Weights of a small transformer language model: 11 layers, untied embeddings.
MLP neurons of a small language model. Each row is named by its layer, matrix (up: input weights; down: output weights) and neuron, and shows model dimensions 256-383. Each number is 128 + 32 x the weight over its row's rms, rounded and kept within 0 to 255. Numbers have three digits each.
After each neuron's rows is what it responds to, as a language model described it from the Wikipedia text at the highest values.

L7.up757:116111115229139076177096154186080204066130173141128088100140091104133141090102118105048088227122151170112135123111117207138089175142146113205090100085183052139137124140113103146126121122136162112157093132112083157180087124085142158144155119039078126101082093124116095135128165179086133087102114158157092109180151111162138180150136089145121125123156137106105145109133114190197118098071
L7.down757:179141121110106129099060150120136149142136158103115136084156141155166185152160140125125074072107134100129138138139109123108133133098128074030107094094176124152174185121201183136170060133091093153130162131170133068080182101116184074122111187142170158207092100167060094122049155134092140141147101144179176145127132167128086161149068099139143108152077169118184142168158073143167150129158
Responds to: Mid-word pieces and born. Mainly non-initial word pieces and digits in headers, tables, and lists (R-ating, car-ib-ou, 2.1), plus born opening biographies.

L6.up342:130087181120136096112059109113113132103111189136147131164140094162157124128068081207164149147113165171101176156100155147108130105136143167152037167134122139113127124117148149111152064141113161116098123061084054128054127119144157152170108099157093064200198113089165123174122141166094141105103116191115133136145152109113122110148174058151127121073079133170141100104098141147126086085068
L6.down342:065112132218161183132168203096051138156139102114104146142138128133143136089130126108121127177183135144122119078109182126167101121123112150175110112173111121099119150107144097106138144104140105075113139111123138090120140159169162147132075098142133107123125131150111107069108164188144081185091098120125168192133028164129166067133061150095112139132117152137074128148194106138133131103156
Responds to: Year second digit. The 0 right after a leading 2 in dates and years (2008, 2017, born 2004), sometimes the 9 in 19xx or a day number like 20.

L7.up899:111147189214077111180131128136110155130141166165159115110122133103064114133128111156159074145126099132121115087072142170149097107112112103159112113145121133143169121133105112139096139096144126149101114117143043123124152151065128113129128073093103074109147131151080073110094088172088089159128124107134132135149156115207109085157132067162113081119143126102136134156122172160116124108093
L7.down899:112125112101146124119117106099193138137085094102164164062167142141177109094098128090102170155174125121228205146074122100127129123144117156128113095155148175102135174122147125181132118081115097133126052096125099152067156117147080157111105155087195108182162112147145068131100157084125182144140127092095140094100134139088095170129091104132093139140079122027153118178113157170131164123124
Responds to: Clause-linking words after commas. Mainly with opening an elaborating phrase after a comma (great variety, with many…); also commas inside opening parentheticals such as transliterations or birth dates.

L6.up503:176209163119093143094143157133177143075157123164098111114117151152074125134049126167184118094145139140124135147128100102108161127113117180157159117173134159124146089140106165166175038113082121127078088131128107099036144169155102096071147112133116140175141137102128120168114149107056111087123193092141094144132121116140097189127131079093101107131049104102052156137108071104156096124113
L6.down503:162091085092118077140120149117151195231149128144136172167102152119104112122134190128111141109128117084112134084099200149175115134125195111166183133112135097160096136152133156123148158141144155113156075058152147177138093132122126114141092122105169062086135136202096142146134121135209138168139097126146146156146135086102147102154146188126143116158171189090157085067114124167145119130165
Responds to: Start of structured entries. First token or word piece opening a value in Wikipedia headers, infobox lists and tables, e.g. footballer after a nationality, R in Rhodium, CD.

L7.up499:079098112078166163085119107165152182110136085173067162097198140116164108093128105122088145101121128098077165124182099131083145097107112120202144156143144144127147175174117110032188076148127143174137095151114139159174139138134117120154134084114097112144026157111141154106140138158152086113165113100154032166086083133088138110119140139177161103133172136089182107108115135153115124106125
L7.down499:130116236111078121144094069106132126120178167054150163163119110130093145105138146138139082137116154133160123172102097110138164132162087151106107187134078114127102118057116106182115079118067151092177155086147107052084128133168208144166106160172172128134183140166157110114102079117098109122155077112113129095143169183172112137112075108125113091148145152115112123138155116164144128108148
Responds to: Year digits and word continuations. Final digit of years in seasons, tables and statistics, as in 1993–94 and 2011–12, plus mid-word pieces such as the om in moment, oot in foot, and the word man.

L7.up1140:146133101150092050128160128112153162110180117149146131079099082120130138123190074118149135158149152071115115101108135223124160130137185151141087095150097075161115148057096129141166115142091126131111109089115084109141129102093160096157118126107117133155065191084097135078116139100089108098126130158177168131138100154169131131151126168124098183142092140199133063044133181129159124122127
L7.down1140:054066182128187188142050097118056149142107126137144131224141090113118105143128157127061080154076138166171139123157102073174167127106142131089111123152145098090175103155075105212109084115194150126144151128122134156093117146174154123101105163129158062101166078137125131144129147135182133163157150145146098067137133109194182179073134095169181128112118121083111174171114073154139152094163
Responds to: Digit after leading 1. Second digit of numbers beginning with 1, mostly in tables and stats (1|0|0.00%, 1|0|:30, 1|2|4), plus some mid-word pieces such as sc|ene, mur|der.

L4.up321:154131108112172165112100111134098055104084101153154060116205103095097152148173097115179210133136142158103065140121130042157075150175181130110081100106092072121179156130111142120143163184112149108197110081198152073149131114102132156105140108120153135138076141110105163138143168104132106148150233091113109124123120112105092167062190148135157174225118147190114163214161235149147109144094
L4.down321:095111128099180134131095121165126094106072168146132079113083134147103082151132148153162154132180131102074106120111129039102145063143075157109131134147130091129113150094206127080132065098167112182121167152037173125134139117146152121148113081127114196128111118118141055105099179090180172161073129178138136133160137081170160115190101106221108109092116145098132160093134145101096153144160
Responds to: Mid-word subword fragments. Word-piece continuations inside a word, such as om in room and domestic, ze in frieze and craze, ina in Argentina, ular in tubular; also the whole words office, most and as.

L4.up33:093115175166143148129102141154119136124151132135147150068115061153099063147111104167080128124133117123136110193134126113140157090188113082109113126134133103102195150097148122101080150124151136132151164111138112132193156129113202133098129111136140154132171119103108112184115087105146128110118166146164071144155144172139098091091158129155116070153113095123075108114198123128098156096121
L4.down33:167177070164131152156144098125171093141145125150085141137131209127091171147120147149131122162075140156125159073075090149095084092048135143100171144136117166163125186111117135115113106127112117164111152163109124149109146090171057166107115077132131120123141123126126139147112140166168132121105142125098207136090130124132087122197088127146137165152109191123174097128099137127120112117130
Responds to: Word pieces before endings. Word fragments and stems that continue into a longer word, mostly in place names: -ney (Sydney, Disney, chimney), Roman+ian, ship+wreck, in+her+it.

L6.up746:085132124128129097110163058141121064096142113178135131133097108130109143139131118113071142172070129186133104153095099103098126174122153096122138111112132131060202111117173095148156181080166093114135168133112145103119140163092126123150097068122163166106124150102091139136136157160187183171155141094118110113189146129161068136090116165080136104158099096144162143099136130136144128146124
L6.down746:166103163121107120106144144091172114126099143170122081126099095083112025107114135102179126054186122122089107136132042134092121059111146101174116155118148128155026163147094145146122103162101154086089124147132096113118168123120141093154112117127161148101135098160148094173139143085074042080088151126133121124163167162091125128151104169163130121052100141058173152116134112104079095119125
Responds to: Predictable phrase or word completions. Tokens that are nearly forced by the preceding text, either mid-word pieces or words completing set phrases or table headers, e.g. torp-ed-o, Herzegov-ina, light novel, ±%, most.

L4.up772:182115110100135106144154171132120147154129090154214189127141070112145164135123132117118158146171203110182217178134151123180164114142189122144123119136109109174104129128168105142116093168118135137107098207123143148157136120132155118114148176147149145116119118112143159161122140173101116111149114077174119149157148189158122110110178156113131158099119130164146119056091102087131049149114
L4.down772:106139178106129164077123113133165081106134150190143074083103179064152089150131124122139147128111103125191111086077138129087105138108080141089093137079138086137047094087153124149127121104166105143107117096130199136148130172128182159164136137116039171126092112143154040124168114105082151125103150104141123161105161086084187150092101113101129109157111080107135157143124113147114122157130
Responds to: Word-completing suffix pieces. Word-final or mid-word pieces that complete a word, chiefly -inal (final, medicinal, liminal), plus -ity (majority, Liberty) and 2 after 1 in table numbers.

L6.up765:119127098123117109087159172118089105178103158120074104120115064057104121122132081119214137116176123087099134115130146141096134119072080124092094100104160149070136094116097120135113178149168103168060099148127074101162157102095075117083142123101128117182124074129163124095123114103108166170152155125197104091153081128152097152112149115112129122100153111147133107109090120162172145099118
L6.down765:176112102095130167195163082150133166135135096139132109118160112164132073160163155161121204109086090183053101142139165157117191093079199119206197102173093110115126113105109140142177089181143097105195174094112112110124098060159187124114187124249113145127136163090080117160103136109142108133177097124110128171157142134103193079184120177134103129172106125107158118088147166117127123170134
Responds to: Just + word fragments. Mostly "just" before a place or time phrase (just north of, just one week earlier, just in time), plus mid-word fragments like ixed, nect, se(asons).

L4.up462:085077175146155150127134149160133152096135117110097126117155126128134113131108120184160127100099156104093145119180125166161106130159120143112122143092169104145114107130143105160113203148129121133153125110137135144145187184088154139142163139172150121146096189137094160093155138117147150119124150150188126131116161129155110140101172151149124170153189154145123111111179190153093154123146
L4.down462:107190114130178079173173103087172148131148102161131126150156130207167189132111147131126103140118109126045126110147211173113128111090121139136124080105135189139061104115145124106113099117122096138101140098112153132137154050144137153124073128158171196137154023090087104164125148142127096137123137148034181152164090148152147072141090168183074100065136082111115096149072151140125065090181
Responds to: Word "just" and fragments. Mostly the token "just", both as the adverb (just northwest, just one week) and as the start of justice/justification; weaker on scattered mid-word pieces (ound, achus) and on during or after.

L4.up1020:160094188141091134089052126144164124146120133173192149116158125098099130126133139125105078139113121075115179171084125068196107188148115069145195088131145160122129115209073163196140117150088115082089088088144099115159106169173082205053189101098140108129152172089115101116169150119182077126150107188093123197155179091137108081141108106150167134151084124159175151069133072178163143131094
L4.down1020:085206117128139139112146098179089128057156160094111152138055132137137178099192091106122074117131123107071150162156117143135147140124158115147093081142126145127078114081083104160168151120111159124119161168141152155138118106088135036122111180081120100141079122169149114130111107116151124098149103113148130132158092137104140184106155106146098147103191105119052098168098195180156164124124
Responds to: Post-comma connectives, word continuations. Prepositions after a comma that open a trailing phrase (with, as, at), and the second piece of a split word, as in R-eg-ular, ind-ie, et-ats-råd.

L4.up740:073092104169178149119122124150153131124084156129094133100142120103094060181159103174113127136131196047125102173159160149123108108173141144146133150052134178108128150107157125110040103137165082119106114130091104149128129117109136080127142059130135114091129105178128115135080075136129135057112128154142095150117090154113109124142100082138108101112094147169126128145176153179193143143170
L4.down740:163158104137175211134160104141118145118170096173084097108152207121128183129115205150107106139091147168113134102092051091160128119050136157124118133145133099136131076126096092116131146084118137152113174061132148119126129093204115193128129155191109198131124125112137155135155125117113108120118143136095204136086176115171079083098069156144107149132128154146177085102118105144073092097074
Responds to: Predictable word completions. Word pieces that finish an obvious word or year after a short start, such as y-ellow, b-ronze, surn-ame, and the 0 in 2012.

L4.up424:115120108166155124135118205158130179116106101153130165114142147075132140157119090110106127093140130220165161170136130137185128143163139144146086114150108127088129190137134104129152127117174169163170084147078135123115143103146144189130152194115135140084108165141179157129106118124088123155154048168160137150140154149150159115123166131122153141112122151118150098171181177137169149124153
L4.down424:095122163107152117116153116118106122124140143119133144148118159216168110111149136128172139131131164097203133133157136168114075157060122163101155142090140186130106075136103102157096090131159130107121157023121134124154071076147190082102088111200209168123142120109109096060111095130066119121099098101148124122171073121154144127149094156182091144106140085139120139154126121105165058105149
Responds to: Predictable word and phrase completions. Word pieces finishing an expected word (There-fore, c-ause, ter-rain, Climate Ch-ange) and anaphoric "so" in "do so", "so honored".

L7.up674:073130172146097167106128088117108125075069148100127137110120107106080134124146145074142143118095182134132159121120110113155165162136141141139124151155162141130120112149102098097168168084106141199122091131111081111156118066102136159126154126107122092148160128132065132115110096102158106096130163155115109140103061086203160124148128181124206200166093100070115117114097080122197130151080
L7.down674:155137114102166184100177088134104090145113097187098145143093132133114110104126032112170118104190102120155087126155127055141150111109069073143116116108146117134137127068123114106133156200164091158175149111124100054086106095131145136159139162174220103126187102112181144145108127152117139130086102139101135127104193173178153134161160177132127121120156205183191091126142131112114100114108
Responds to: Year final digit. Final digit of a four-digit year in narrative dates, mostly after "in" or a day-month, e.g. 191'5', 200'5'; occasionally other phrase-ending tokens like "However".

L6.up50:133080151150131129133101138141103113076149073174099159171115119100146109079142114108116154140074115166113143075142118138131134138157155131093071098109136083087127100119130074144103083132093064150093143097135107108133099142083135117184111157184058144082106098119128107063135092191153183128114123108092094120126131133115102109094083146050060129123114127096130106046108128135178081121208
L6.down50:140140168102158171143132085134169122162112139106148102151145180145165090159125120107137117095199138141108148122164145168131125070124092132148141117102120119149080141213098185065089103192166109125048087156151124172138169065126130133156158121158148155147130087134129119145123161101088087142138208129117135107164149125131153101153163159147170110128071125119156147117180153138068120131125
Responds to: Word-continuation pieces, table pipes. Middle pieces of words split into subword tokens (necess, tas, om, ither, lear), plus pipe cells in wiki tables and some mid-sentence words (directed, prior, along).